Part of a small language model's weights.
Size: 8 layers, width 768, 6 heads of 128 (3 for keys and values), MLP 2048 SwiGLU, vocabulary 16384, 64.5M parameters.
Architecture: RMSNorm before each block, rotary positions, no biases in attention or MLP, tied embeddings.
Training: a variant of Adam for these matrices, 1342M tokens, 5120 steps.
MLP neurons of a small language model. Each row is named by its layer, matrix (gate and up: input weights; down: output weights) and neuron, and shows model dimensions 256-383. Each number is 200 + 30 x the weight over its row's rms, rounded and kept within 0 to 999. A neuron's up and down rows have the sign that makes its largest values positive.
Before each neuron's rows, "fires on" lists the tokens most often at its 100 highest values on Wikipedia text that the model never trained on.

fires on: " A", " M", " P", "g", "p"
L4.gate985,224,205,220,213,194,187,169,147,204,193,229,166,201,184,151,224,180,208,226,185,175,253,153,199,200,190,189,200,243,248,244,230,202,193,238,158,192,209,192,181,183,245,204,176,232,214,194,234,161,232,244,155,237,216,185,190,196,176,174,176,236,179,179,218,215,137,186,262,215,223,168,242,263,184,194,205,154,206,182,194,193,199,168,210,224,195,211,197,210,215,179,222,178,238,239,193,173,236,206,227,201,195,206,195,232,169,161,237,227,167,205,214,187,213,229,155,217,234,211,172,216,183,209,191,207,185,223,184
L4.up985,238,202,227,184,197,140,245,111,234,162,188,259,203,205,184,222,195,202,267,166,195,202,198,243,222,234,204,206,270,198,218,244,189,213,216,166,200,248,242,179,139,220,172,169,185,196,235,203,207,198,181,212,182,230,222,266,189,204,169,231,179,183,168,216,220,104,179,234,196,196,305,160,190,154,222,168,233,177,241,212,210,191,160,218,212,153,198,194,178,201,141,189,206,152,217,212,190,209,183,219,260,247,184,210,150,202,169,252,201,208,246,226,206,170,274,170,245,239,191,247,189,124,172,185,204,185,262,196
L4.down985,191,166,193,185,179,206,246,180,205,188,117,210,161,199,201,177,227,212,202,201,207,195,159,262,234,253,260,188,231,160,204,131,232,226,179,182,172,199,246,196,207,227,191,235,175,214,180,154,207,200,202,188,206,195,178,267,218,187,167,193,171,234,251,194,252,242,212,108,158,207,280,147,176,229,187,187,242,216,191,160,174,181,188,192,157,178,156,255,215,213,163,151,222,140,201,208,186,212,186,268,209,246,263,188,177,187,189,183,188,246,227,244,216,193,241,223,180,194,117,224,192,179,196,227,209,185,158,215

fires on: " P", "p", " B", "rob"
L4.gate547,200,267,173,220,177,181,187,166,239,162,181,213,235,210,193,205,254,187,217,221,184,200,137,255,202,226,163,183,174,234,206,185,202,120,173,215,209,222,190,184,250,215,224,193,231,232,211,181,172,150,184,187,221,225,238,165,139,185,210,177,179,166,227,197,186,201,236,222,188,176,194,172,216,202,209,216,217,171,192,176,219,189,209,208,224,253,184,201,257,166,228,233,165,196,173,191,164,232,187,216,191,188,241,182,218,171,199,172,186,146,169,224,241,198,190,169,227,188,121,176,165,205,197,240,217,234,217,159
L4.up547,229,200,209,232,207,131,215,221,188,223,171,210,218,207,226,186,183,205,164,160,128,267,216,194,208,199,209,171,170,184,237,138,215,220,207,205,205,180,259,168,214,172,216,221,199,171,150,215,252,153,227,181,177,212,185,203,227,218,166,235,190,180,131,213,181,175,182,181,195,234,210,186,150,228,209,202,243,194,234,219,218,212,109,229,175,162,171,132,181,192,226,162,180,166,189,243,210,231,189,241,167,159,155,189,181,166,149,262,220,226,173,194,256,187,260,206,201,193,187,202,176,217,222,215,183,239,191,161
L4.down547,196,220,223,205,204,163,144,204,260,197,207,178,203,231,260,169,192,191,165,231,192,208,161,241,217,206,162,234,198,226,174,239,190,197,225,200,220,203,175,176,201,208,162,181,154,194,159,183,175,237,147,147,112,186,208,196,203,221,145,229,161,163,217,188,249,235,244,202,210,236,197,212,186,243,235,177,226,227,184,273,200,188,192,173,166,205,170,178,248,234,198,201,202,218,225,240,156,212,184,200,262,247,200,233,181,178,175,194,193,189,148,206,150,220,240,167,236,207,238,161,154,241,142,167,198,216,190,254

fires on: "S", ".", ")", " Union", " Japan", " Soviet"
L4.gate1941,205,258,235,202,214,185,181,182,185,248,182,159,157,187,219,142,131,145,203,201,208,233,222,175,201,137,189,228,179,221,182,211,227,191,173,222,207,195,185,200,127,210,212,241,192,188,186,185,138,191,201,152,198,187,229,201,169,258,222,204,148,174,230,199,261,247,194,229,224,185,232,187,131,202,234,222,243,172,189,212,219,199,180,201,167,214,218,151,125,149,197,241,172,171,219,205,170,210,187,165,227,264,202,267,194,159,173,193,167,196,192,244,224,216,208,150,186,162,265,275,230,242,143,221,235,193,210,208
L4.up1941,163,207,164,201,200,211,129,203,204,245,157,196,165,196,222,178,223,220,208,182,202,169,214,145,173,177,188,205,261,207,208,203,178,130,185,205,172,177,208,217,231,284,194,144,226,125,182,231,155,165,192,208,286,157,175,187,173,221,200,162,162,223,200,239,221,250,289,212,189,257,229,222,193,163,188,192,191,192,221,223,204,111,222,175,250,205,183,159,192,173,263,211,185,210,159,220,173,199,241,166,158,193,205,178,211,188,168,175,198,206,220,216,180,191,192,176,199,181,147,211,199,263,176,161,243,160,157,165
L4.down1941,182,161,187,180,232,188,274,226,238,145,199,182,183,174,175,267,208,180,197,216,250,144,190,207,187,184,182,160,205,222,219,194,196,163,198,234,189,228,240,239,195,193,201,228,130,238,219,166,171,214,192,194,223,139,211,137,221,209,194,201,189,202,231,239,175,159,250,190,143,126,190,199,194,174,174,173,198,196,233,195,229,229,189,168,196,197,201,187,161,207,184,159,197,183,211,188,219,228,204,227,231,215,200,206,201,117,194,190,216,233,248,103,194,194,253,199,266,185,214,209,182,180,225,274,132,252,239,129

fires on: " g", " s", " dis", " l"
L4.gate1629,242,145,153,195,206,175,169,184,211,218,162,243,155,132,198,138,206,183,216,237,197,177,209,227,217,227,175,240,142,207,230,205,229,170,243,171,165,179,197,227,208,130,223,222,186,243,206,278,200,179,140,188,176,178,207,204,249,233,211,255,241,188,248,188,221,183,150,148,215,195,220,163,171,177,204,175,172,212,201,178,215,195,240,162,182,201,213,179,168,264,185,196,214,169,181,212,188,143,166,207,175,185,220,211,210,190,160,218,220,160,187,219,186,192,181,254,183,184,165,227,218,214,229,165,185,229,245,205
L4.up1629,237,214,163,178,178,217,232,249,228,133,227,239,163,224,164,146,164,197,213,164,233,164,184,163,158,221,238,184,184,239,222,194,201,164,250,185,172,235,241,219,218,238,252,188,211,201,219,195,158,205,180,201,183,229,171,215,185,213,191,186,154,242,228,204,227,213,227,234,235,232,175,244,161,180,150,277,169,191,243,254,166,224,244,170,206,198,180,168,206,226,175,155,236,222,209,236,201,248,190,202,192,218,197,159,212,171,184,205,179,160,231,200,120,229,149,149,198,239,233,145,238,222,166,229,202,246,235,247
L4.down1629,187,183,166,166,208,231,220,215,182,189,206,199,228,228,203,187,188,229,190,200,119,135,204,252,193,223,199,182,267,192,234,184,147,175,217,129,165,155,250,206,179,206,154,213,201,149,176,244,224,179,206,222,201,201,218,191,188,233,210,204,174,135,215,159,176,232,164,158,171,162,172,169,156,250,181,167,198,194,119,195,229,258,166,182,193,193,209,190,166,220,222,177,218,243,179,226,172,171,162,198,136,170,218,196,228,231,164,244,192,192,201,193,211,218,194,270,243,221,249,187,208,139,191,224,201,224,215,189

fires on: "|", " were", "N", " |", " was", "%"
L4.gate1830,197,242,167,239,166,131,254,241,244,204,259,234,211,168,176,184,209,189,213,199,108,212,153,200,175,260,155,199,190,178,268,159,213,200,182,178,214,231,192,236,221,242,193,169,204,183,200,213,178,235,221,181,210,247,159,194,181,230,173,258,220,189,140,218,197,208,130,179,179,153,242,203,205,219,166,190,161,213,162,144,265,201,201,157,244,239,216,231,233,212,193,241,168,186,255,202,194,250,205,148,203,226,182,192,246,178,212,175,201,187,221,185,261,209,173,223,201,188,216,263,168,252,222,240,238,187,177,228
L4.up1830,173,265,181,189,179,230,245,134,209,216,251,191,259,221,226,151,259,200,241,204,180,175,213,214,197,193,190,176,212,151,247,195,198,194,194,205,173,206,222,135,270,210,168,226,227,185,264,208,271,189,181,261,182,201,203,219,206,240,180,222,212,274,207,156,204,158,188,189,206,213,181,169,199,189,202,164,215,182,182,245,198,233,221,166,149,228,220,151,215,256,204,187,224,161,205,242,189,229,168,187,239,151,198,249,181,185,160,248,209,193,218,163,247,165,182,234,214,170,260,270,189,164,248,177,219,178,230,188
L4.down1830,198,215,181,253,224,198,189,206,140,204,190,190,192,196,232,192,210,270,135,216,252,233,182,178,167,204,182,226,164,192,239,165,217,242,188,244,266,239,243,196,199,198,149,214,198,176,198,217,207,172,175,218,195,200,194,250,225,205,190,165,291,157,255,198,209,196,168,212,197,207,179,185,212,199,175,207,168,235,180,208,188,239,225,222,149,168,151,215,177,210,144,189,231,168,156,204,244,197,198,170,193,222,268,243,196,204,179,241,242,214,229,182,207,251,219,217,197,265,208,153,228,204,218,184,214,200,192,208

fires on: " Al", " al", "-"
L4.gate3,177,255,250,182,167,165,170,229,190,214,190,250,126,212,194,146,202,167,182,233,221,188,180,225,191,217,178,171,157,230,183,168,206,186,234,198,198,255,195,158,224,221,219,191,197,219,208,259,245,217,139,194,250,269,154,207,203,211,209,192,194,206,167,198,223,196,162,204,231,195,207,204,218,130,179,183,200,184,217,185,205,199,249,243,204,190,166,160,253,185,184,195,188,248,224,200,274,151,192,193,172,235,191,198,212,188,212,173,157,160,167,222,145,199,164,197,194,207,170,235,139,213,225,172,219,210,208,181
L4.up3,205,232,229,193,202,195,232,198,209,196,209,191,246,209,190,223,239,216,150,228,204,184,163,228,229,221,218,272,226,202,208,209,173,242,185,173,172,186,172,167,173,173,237,220,198,244,233,185,197,205,213,161,189,160,171,193,137,229,250,210,220,272,159,159,161,260,145,209,161,194,222,160,202,261,213,170,192,188,246,131,283,183,147,237,211,188,242,228,204,194,154,164,199,204,203,257,163,155,209,171,218,182,197,198,188,177,232,204,255,167,183,152,195,223,174,255,214,215,171,236,243,179,208,114,227,253,185,167
L4.down3,180,215,170,215,175,209,233,175,178,224,200,192,150,178,169,234,150,126,187,177,56,223,166,186,204,194,192,224,178,174,236,228,243,218,203,205,255,185,224,193,237,208,226,202,248,181,208,244,172,249,245,225,228,227,204,262,154,294,231,166,179,136,214,241,229,203,178,171,224,178,161,213,182,165,146,243,161,176,150,188,161,194,284,241,177,247,201,208,222,178,190,156,162,208,175,176,208,182,226,226,219,186,208,220,208,221,154,155,211,195,166,207,243,194,218,165,190,170,229,230,211,217,233,180,161,191,228,268

fires on: "1", "on", "ong"
L4.gate880,199,205,206,159,204,266,190,229,190,209,228,168,202,190,187,210,204,233,221,136,192,181,209,232,219,187,222,222,182,213,242,203,180,228,212,212,236,187,204,241,217,247,205,224,228,255,142,247,222,268,166,274,234,266,175,197,179,195,203,176,212,170,220,203,221,199,169,178,240,143,201,222,230,192,192,180,214,167,168,258,225,217,242,198,207,220,227,167,192,157,172,194,228,169,208,194,216,218,153,213,179,211,205,166,161,174,227,229,215,175,242,197,214,187,156,262,232,218,204,231,136,236,227,216,202,206,241,190
L4.up880,240,212,176,250,223,225,194,185,231,178,204,193,159,193,181,231,163,228,198,233,151,178,198,237,210,203,192,258,202,204,221,183,191,188,216,201,190,203,180,190,219,165,115,208,208,163,198,178,182,188,216,176,234,234,141,188,221,171,145,252,175,197,184,185,204,213,136,149,134,228,185,208,217,212,180,214,201,220,195,178,240,213,197,176,209,194,161,181,266,245,237,211,161,215,175,237,158,179,210,224,218,211,174,192,206,174,235,200,201,210,148,220,224,180,233,175,214,168,170,188,215,186,192,199,177,190,188,199
L4.down880,260,210,154,188,217,151,189,138,206,200,206,168,204,201,166,232,131,175,152,182,253,157,214,157,198,234,218,180,205,213,189,193,163,197,254,233,192,185,222,215,212,170,219,199,183,230,182,207,196,212,161,221,195,215,175,246,179,209,244,203,197,183,159,255,215,222,173,174,177,201,262,239,187,200,165,193,171,174,236,210,188,228,223,200,177,152,154,262,165,187,213,187,195,163,210,202,174,247,160,133,187,164,170,201,191,184,241,228,200,207,223,190,162,237,210,169,156,168,212,178,241,241,174,228,210,188,147,228

fires on: "p", "b", "L", " (", "M", " L"
L4.gate130,178,204,237,223,170,194,183,271,152,150,184,228,109,163,206,171,181,183,199,252,195,205,199,197,215,225,215,246,172,189,186,199,211,154,198,258,169,232,197,221,207,219,219,194,219,227,175,235,208,202,231,178,214,134,177,163,175,223,177,195,165,208,203,194,166,211,271,180,198,147,192,220,221,229,222,198,189,221,224,254,212,225,191,212,220,193,173,230,193,159,172,187,209,193,123,217,174,186,222,229,169,178,190,201,181,238,146,184,208,164,199,213,161,281,221,198,223,187,212,200,234,212,214,225,173,272,222,228
L4.up130,212,223,208,198,252,198,210,168,177,156,208,177,143,185,206,244,176,210,206,171,206,210,190,213,259,185,206,219,191,186,155,199,227,171,224,201,197,176,204,198,170,233,190,216,163,229,168,240,194,224,190,167,199,199,178,216,186,192,198,192,166,258,138,183,239,190,143,227,196,225,237,204,183,241,247,192,192,233,209,179,162,223,259,217,165,170,144,185,239,189,131,166,197,236,236,252,225,200,205,236,192,201,213,225,250,185,186,175,189,197,206,219,226,226,205,224,196,150,229,268,202,195,205,187,231,193,229,168
L4.down130,167,230,184,161,178,199,234,210,189,173,205,198,216,272,164,180,200,178,214,239,118,217,237,180,205,157,178,224,221,176,203,233,184,236,231,157,210,168,189,145,157,207,192,168,148,203,206,186,244,181,234,233,233,145,206,182,205,211,215,200,156,272,207,217,197,214,225,208,210,150,165,182,203,188,160,186,196,213,159,235,200,182,213,212,192,175,225,236,204,189,235,209,179,199,205,180,219,230,209,243,217,221,183,182,186,268,176,190,164,238,226,173,190,211,155,230,173,171,152,198,176,173,206,234,212,169,134,250

fires on: " \"", " “", " '", ":"
L4.gate1871,245,228,217,301,207,223,213,213,241,249,238,239,177,234,186,221,213,216,179,155,211,199,211,204,199,229,194,240,247,243,220,193,186,208,165,180,172,221,232,201,205,200,232,180,194,177,224,175,213,175,162,192,211,188,159,250,216,219,174,242,162,172,178,232,149,183,194,162,182,246,152,170,215,220,180,158,234,219,238,209,112,202,183,237,198,201,190,192,210,146,184,243,189,191,153,180,296,217,139,165,153,141,166,169,190,177,204,235,220,204,183,219,243,233,165,231,183,249,249,225,246,225,177,183,236,235,173,234
L4.up1871,194,208,211,168,217,240,204,231,126,208,198,204,216,217,225,162,251,188,147,176,173,192,229,180,266,205,203,247,166,193,232,222,204,166,222,195,220,201,205,216,205,202,221,217,217,222,211,185,273,212,199,257,209,217,204,198,154,201,221,223,155,181,193,264,196,214,151,194,177,166,216,205,224,249,200,162,198,151,207,192,177,184,233,208,147,234,185,234,156,177,200,177,233,191,232,210,189,225,177,171,187,204,190,205,146,209,226,218,174,179,175,174,198,223,162,201,229,236,201,224,178,187,269,134,194,208,218,192
L4.down1871,191,218,200,189,195,224,252,252,192,192,173,195,183,231,171,201,176,169,215,299,250,183,210,199,181,204,194,181,172,164,252,121,175,209,220,192,200,190,215,173,156,229,223,176,215,240,215,217,256,184,218,225,241,200,166,244,183,218,222,151,198,227,245,167,186,230,239,214,219,230,172,265,172,171,188,182,175,180,176,169,208,245,178,204,182,215,178,146,208,261,175,212,180,174,197,205,167,178,263,191,184,245,224,168,216,172,225,203,196,203,217,228,183,144,251,230,178,173,261,154,229,241,182,195,196,243,204,188

fires on: " b", " v", " Gra", " Star", " B"
L4.gate1084,204,227,223,199,235,204,240,204,245,184,157,197,167,231,237,239,198,222,248,224,188,196,158,193,224,223,223,209,177,156,256,224,187,231,215,173,248,221,238,231,198,202,211,277,213,221,198,198,221,191,192,217,219,168,225,176,206,163,162,253,173,210,199,215,215,214,176,217,200,210,224,160,199,222,193,192,199,146,134,181,210,191,188,209,175,187,173,184,195,180,211,164,219,242,181,204,196,170,219,180,151,200,250,214,207,244,235,218,267,164,170,238,262,159,262,176,190,241,162,198,174,290,223,188,247,204,231,184
L4.up1084,226,274,251,231,168,166,196,189,232,222,178,181,190,224,132,216,200,163,205,251,210,213,228,201,229,183,240,228,142,196,222,190,226,215,227,232,168,168,197,277,147,195,197,186,174,215,245,216,185,222,211,165,269,176,239,212,214,209,205,224,170,256,194,203,162,175,200,279,166,191,201,174,226,169,219,201,214,203,230,236,193,173,196,230,207,242,167,190,222,229,269,171,221,183,225,188,196,194,209,215,203,173,222,195,168,122,212,202,153,168,261,223,211,206,239,200,209,199,225,210,245,162,184,262,224,191,193,243
L4.down1084,188,251,214,200,152,215,199,187,175,244,234,226,165,221,205,196,178,220,187,203,222,205,153,176,146,167,204,176,212,186,184,188,258,199,187,175,182,173,199,197,138,158,184,189,137,157,172,171,256,169,159,218,186,218,238,188,213,197,196,202,202,203,191,178,224,172,188,240,213,206,250,214,234,214,121,201,203,164,212,207,148,170,194,192,203,208,241,209,182,186,213,198,224,225,197,200,190,188,246,199,193,200,199,204,208,155,248,190,250,221,162,220,227,188,134,226,201,187,204,204,191,190,185,265,232,175,178,204

fires on: "%", " none", " much", " no", " any", " No"
L4.gate1699,194,212,190,145,190,157,193,198,118,184,224,193,175,209,178,233,190,187,174,182,198,224,167,219,217,246,238,220,183,202,207,182,219,260,193,187,198,193,226,163,259,243,242,188,188,202,247,211,176,260,195,214,211,186,225,223,196,211,210,207,203,203,203,214,153,222,177,212,239,191,171,223,186,181,234,194,174,167,179,180,198,193,171,190,253,152,182,197,215,148,161,171,213,183,191,180,186,171,187,214,156,161,215,232,221,189,294,219,176,174,180,180,129,143,187,229,231,215,234,183,201,184,220,180,236,190,182,183
L4.up1699,184,170,215,195,185,233,192,179,196,177,184,223,196,218,130,214,188,188,176,189,212,185,231,210,221,226,208,214,192,209,202,166,148,226,175,192,221,176,192,167,188,192,262,179,170,241,186,118,207,168,204,179,218,171,206,182,212,226,195,191,234,161,220,210,213,241,150,235,214,208,219,235,256,222,212,182,220,174,188,184,180,160,210,251,227,207,196,127,206,168,137,175,124,230,184,143,150,222,218,145,205,200,215,172,172,174,229,220,185,186,256,167,226,207,190,198,197,204,176,225,190,213,171,248,169,189,195,188
L4.down1699,184,216,229,139,219,239,226,173,200,186,211,239,163,248,215,157,203,200,229,224,234,191,211,240,218,208,213,181,161,218,225,191,240,217,255,236,189,229,171,246,198,242,193,260,180,206,201,184,222,191,233,199,223,221,211,191,212,216,210,210,226,178,198,164,180,244,230,180,183,252,178,216,185,233,261,186,173,214,198,191,214,222,156,217,196,176,220,225,188,226,209,174,230,201,159,183,192,196,219,220,198,196,214,251,213,187,210,230,195,222,176,229,222,208,182,222,258,197,206,192,202,205,209,213,215,181,191,159

fires on: "-"
L4.gate1588,193,235,244,120,185,186,190,184,190,215,198,222,226,221,193,183,199,212,171,192,211,207,232,173,223,236,207,179,213,182,221,158,200,249,232,200,246,237,219,146,265,151,163,211,178,127,190,169,176,194,170,223,173,254,175,193,224,199,218,132,221,229,215,225,234,178,196,177,194,217,210,189,218,219,181,215,153,231,260,253,204,196,179,150,221,184,211,217,224,186,141,203,170,241,213,211,236,193,114,135,187,260,208,191,170,185,197,216,193,153,194,214,185,200,160,235,176,180,201,242,203,243,176,158,194,230,269,209
L4.up1588,206,247,182,184,160,162,210,207,247,199,201,151,268,238,255,186,205,157,217,218,232,185,217,252,212,204,218,174,222,175,189,195,191,209,248,192,189,230,158,188,231,219,158,155,216,239,168,148,220,189,189,184,196,231,223,164,246,191,237,152,196,197,175,249,250,202,140,198,213,229,165,142,172,173,248,148,193,188,202,201,229,231,200,163,234,201,181,169,214,193,176,231,215,188,149,192,139,273,242,208,227,184,176,168,165,228,157,251,202,212,171,190,233,228,168,278,194,180,189,135,160,228,219,235,177,222,184,231
L4.down1588,173,198,201,205,170,256,234,138,221,225,233,235,232,183,196,212,211,198,191,198,195,217,251,192,186,176,169,213,183,207,201,220,196,179,239,148,156,164,241,175,192,227,218,228,179,174,151,158,170,221,213,224,174,285,197,291,195,254,220,209,226,213,219,171,204,246,238,211,198,148,249,214,147,177,170,202,205,235,199,222,271,222,177,193,191,230,197,151,206,209,165,250,152,213,164,241,230,191,188,212,223,212,183,169,157,157,269,166,235,214,263,241,172,210,186,199,157,222,167,222,230,221,264,156,246,197,193,173

fires on: " |", " re", "-", "|", ":", ";"
L4.gate1848,154,226,215,202,217,185,244,140,209,243,163,206,223,175,241,200,192,192,215,158,208,174,191,201,165,200,177,172,189,220,214,186,163,200,225,215,205,211,202,167,189,223,173,165,200,186,213,165,198,188,184,169,171,212,250,202,198,196,232,213,203,182,162,211,245,183,241,269,181,200,235,217,222,201,203,148,204,184,148,158,249,203,195,181,207,207,147,149,190,203,242,160,218,245,210,195,237,199,217,214,244,224,196,240,234,189,234,241,213,195,202,187,163,174,187,198,205,200,171,195,166,168,173,193,219,162,196,195
L4.up1848,215,230,269,217,210,146,208,162,117,231,187,145,177,172,208,129,197,249,151,261,181,229,257,86,205,178,206,195,245,178,237,210,187,194,187,210,179,244,209,192,151,220,171,192,193,204,224,171,221,181,160,211,135,166,224,173,164,148,183,177,207,239,194,215,176,212,187,196,227,191,183,178,186,174,218,212,244,142,193,207,178,245,195,189,213,175,223,207,115,215,224,205,178,110,157,224,192,231,168,234,181,242,208,238,192,253,189,187,240,145,172,210,238,243,202,186,176,196,226,223,209,194,257,189,189,192,176,233
L4.down1848,192,222,187,223,279,199,233,206,175,192,205,208,183,214,172,170,151,163,135,185,161,174,173,239,177,221,183,153,225,203,187,163,182,173,200,223,205,243,163,193,208,174,144,202,225,180,269,258,184,225,177,154,186,223,247,225,240,149,231,183,258,162,194,213,212,180,222,212,242,183,223,268,252,198,253,227,224,204,154,159,181,267,188,184,160,229,184,214,205,225,183,180,205,246,193,244,150,128,214,190,205,232,193,245,192,192,239,160,207,241,222,196,133,210,170,152,203,159,218,201,199,195,191,246,175,202,252,204

fires on: ")", " in"
L4.gate2005,128,265,160,179,188,212,205,159,210,165,162,194,193,221,196,186,189,162,229,206,200,221,230,173,155,159,189,174,233,206,205,191,161,180,199,191,227,191,183,193,160,219,240,164,204,168,192,208,165,230,206,177,172,206,218,168,211,186,197,228,232,191,168,216,207,234,247,204,215,213,285,200,227,207,192,174,217,158,164,209,200,143,144,170,213,151,198,187,193,220,166,207,213,201,176,161,200,199,198,188,167,227,216,202,245,203,276,255,182,222,194,254,159,165,227,218,177,159,203,159,189,134,209,251,208,152,176,207
L4.up2005,188,271,226,219,237,223,242,215,251,211,182,146,187,137,219,163,249,199,178,216,231,197,197,147,193,237,178,207,198,202,183,245,208,198,188,238,148,143,235,200,197,223,169,159,200,222,227,267,152,129,196,200,181,196,222,230,174,190,228,224,215,158,268,218,229,178,186,217,156,245,191,175,165,173,210,194,188,203,210,181,229,166,206,224,178,202,161,209,228,211,289,196,246,175,241,181,181,196,205,174,221,202,197,152,244,135,230,172,177,190,256,169,187,204,219,175,234,224,238,198,194,197,207,140,261,142,203,176
L4.down2005,240,213,194,183,284,171,208,222,207,208,239,222,221,206,178,192,256,161,228,267,293,174,182,215,221,195,177,242,163,233,170,230,226,204,214,225,216,236,292,211,184,234,166,231,184,212,211,129,238,224,196,166,178,175,210,230,176,158,234,197,216,192,283,190,205,190,195,154,254,183,173,207,173,192,212,217,199,198,227,155,200,222,224,186,221,204,159,212,221,190,206,202,166,185,207,194,238,204,206,137,270,163,169,190,211,193,195,131,255,192,235,181,209,212,214,252,234,176,203,193,218,208,160,149,157,212,201,196

fires on: " No", " R", " v", " no"
L4.gate756,187,258,222,139,164,215,175,209,125,192,164,192,234,201,237,239,169,204,206,212,217,194,170,267,243,170,211,180,127,254,231,190,241,161,227,193,182,222,163,203,242,234,241,180,235,209,229,179,178,225,187,196,147,215,207,193,192,262,207,190,190,215,155,243,210,216,235,211,203,206,203,211,241,187,212,251,228,216,169,211,143,202,164,187,224,200,214,188,172,252,225,200,217,202,179,194,216,232,229,205,141,203,155,162,194,205,223,201,200,198,207,200,204,178,192,204,202,198,177,198,214,197,196,166,229,147,227,177
L4.up756,173,231,190,169,182,207,217,173,212,224,152,209,218,212,240,236,207,240,210,145,197,225,142,237,208,198,209,215,196,220,202,237,186,240,180,149,188,194,159,254,197,203,136,179,193,173,231,178,213,163,209,228,202,202,264,151,161,229,220,221,197,165,201,200,179,200,230,214,197,174,190,215,158,165,214,243,259,222,158,187,213,167,233,209,208,209,232,162,239,198,206,180,191,104,198,170,169,203,190,136,131,189,220,226,188,105,194,230,229,183,208,178,198,263,209,138,212,211,241,228,222,213,237,189,214,210,225,192
L4.down756,173,173,190,190,201,141,211,205,150,186,173,211,180,208,220,196,233,255,159,264,117,153,197,216,248,195,201,189,224,227,162,169,125,203,239,189,160,180,190,203,258,185,183,216,203,247,257,140,214,199,222,194,204,189,219,237,231,230,251,213,199,230,245,165,215,219,225,178,184,217,175,186,193,186,204,199,198,191,241,193,196,220,217,171,197,194,226,178,160,203,189,157,219,215,223,158,149,211,201,201,211,157,230,214,190,191,265,188,242,190,235,251,166,182,204,261,246,243,183,132,228,219,224,160,164,150,215,193

fires on: ";", " would", " can", " could"
L4.gate1827,198,223,192,209,194,197,223,185,226,213,217,182,167,169,153,179,261,196,186,182,188,234,177,156,177,176,191,189,245,215,180,160,186,213,208,197,231,256,200,182,223,171,225,153,219,263,217,287,213,211,168,268,253,156,162,243,217,210,194,215,170,159,183,245,232,183,177,183,153,205,181,258,195,151,229,165,214,154,169,169,240,271,215,272,229,172,251,224,247,151,234,248,167,177,243,189,227,196,209,210,194,198,134,152,236,197,143,142,219,195,187,221,218,155,140,286,221,158,216,173,200,217,229,165,235,247,181,122
L4.up1827,148,171,202,162,204,259,209,151,217,229,189,185,194,192,222,219,237,140,215,209,202,213,244,216,215,232,217,189,231,172,224,180,209,195,210,194,168,216,205,213,191,235,213,197,194,235,211,128,220,229,186,228,218,193,177,216,197,149,156,158,177,260,145,167,195,176,172,237,170,162,223,195,214,221,173,194,222,231,162,183,216,182,217,241,204,159,197,216,232,207,245,200,220,136,183,241,172,193,219,176,244,202,169,190,177,208,185,166,191,242,219,194,220,196,108,182,216,178,194,195,232,206,190,214,177,226,217,189
L4.down1827,206,191,213,295,178,219,215,184,208,178,214,265,149,205,222,176,230,245,151,208,201,194,187,262,180,154,172,192,165,160,190,206,202,188,182,186,190,200,154,162,177,209,175,217,189,199,191,152,189,247,182,207,131,161,174,197,226,235,187,183,166,204,223,169,201,204,204,177,212,202,170,228,175,190,275,251,191,185,165,159,229,190,195,229,178,201,202,176,223,188,177,176,246,239,184,173,219,160,187,157,205,203,176,205,192,250,194,215,193,185,229,176,183,182,242,221,222,235,145,249,245,158,181,210,199,148,209,153

fires on: " its", " their", " his"
L4.gate1949,214,210,215,184,205,247,192,163,233,165,145,243,204,263,151,189,166,170,210,222,207,230,151,230,166,191,202,199,213,234,225,165,270,180,221,202,226,208,168,187,178,183,184,186,232,121,201,235,187,165,177,149,153,278,220,194,214,198,185,208,193,183,218,257,182,174,217,185,183,244,220,150,173,203,174,247,220,163,225,187,183,202,226,239,175,136,220,212,218,216,193,235,249,242,189,211,175,137,177,207,161,207,197,198,232,181,234,169,213,219,176,142,206,176,178,174,182,194,155,206,160,182,203,195,247,242,234,228
L4.up1949,216,214,180,195,188,169,191,170,173,258,201,194,156,188,198,146,200,220,222,225,198,172,232,235,177,169,227,227,232,134,181,214,169,203,230,213,233,148,189,191,178,211,156,160,249,179,217,228,235,207,182,183,160,206,195,169,190,266,181,149,203,254,207,249,182,269,203,196,183,208,151,176,187,165,203,186,172,224,233,185,198,176,191,154,146,181,158,236,216,244,210,260,238,159,180,196,224,249,262,206,185,143,210,140,238,202,201,168,192,230,162,209,155,213,213,157,186,252,227,120,237,237,225,171,271,203,240,211
L4.down1949,160,196,228,176,182,220,184,159,201,188,202,245,205,230,173,195,231,204,188,226,173,229,204,218,227,179,215,223,174,161,245,215,193,169,220,155,192,199,170,178,242,265,221,169,207,221,130,206,188,194,172,211,169,206,209,185,197,196,229,210,143,191,213,221,166,220,269,235,136,185,129,234,208,246,223,169,236,199,250,149,148,139,161,278,143,189,223,211,255,156,188,159,248,220,182,222,190,171,202,207,133,186,207,220,178,185,194,195,191,200,217,211,137,197,239,240,204,211,222,238,273,193,158,210,220,221,224,203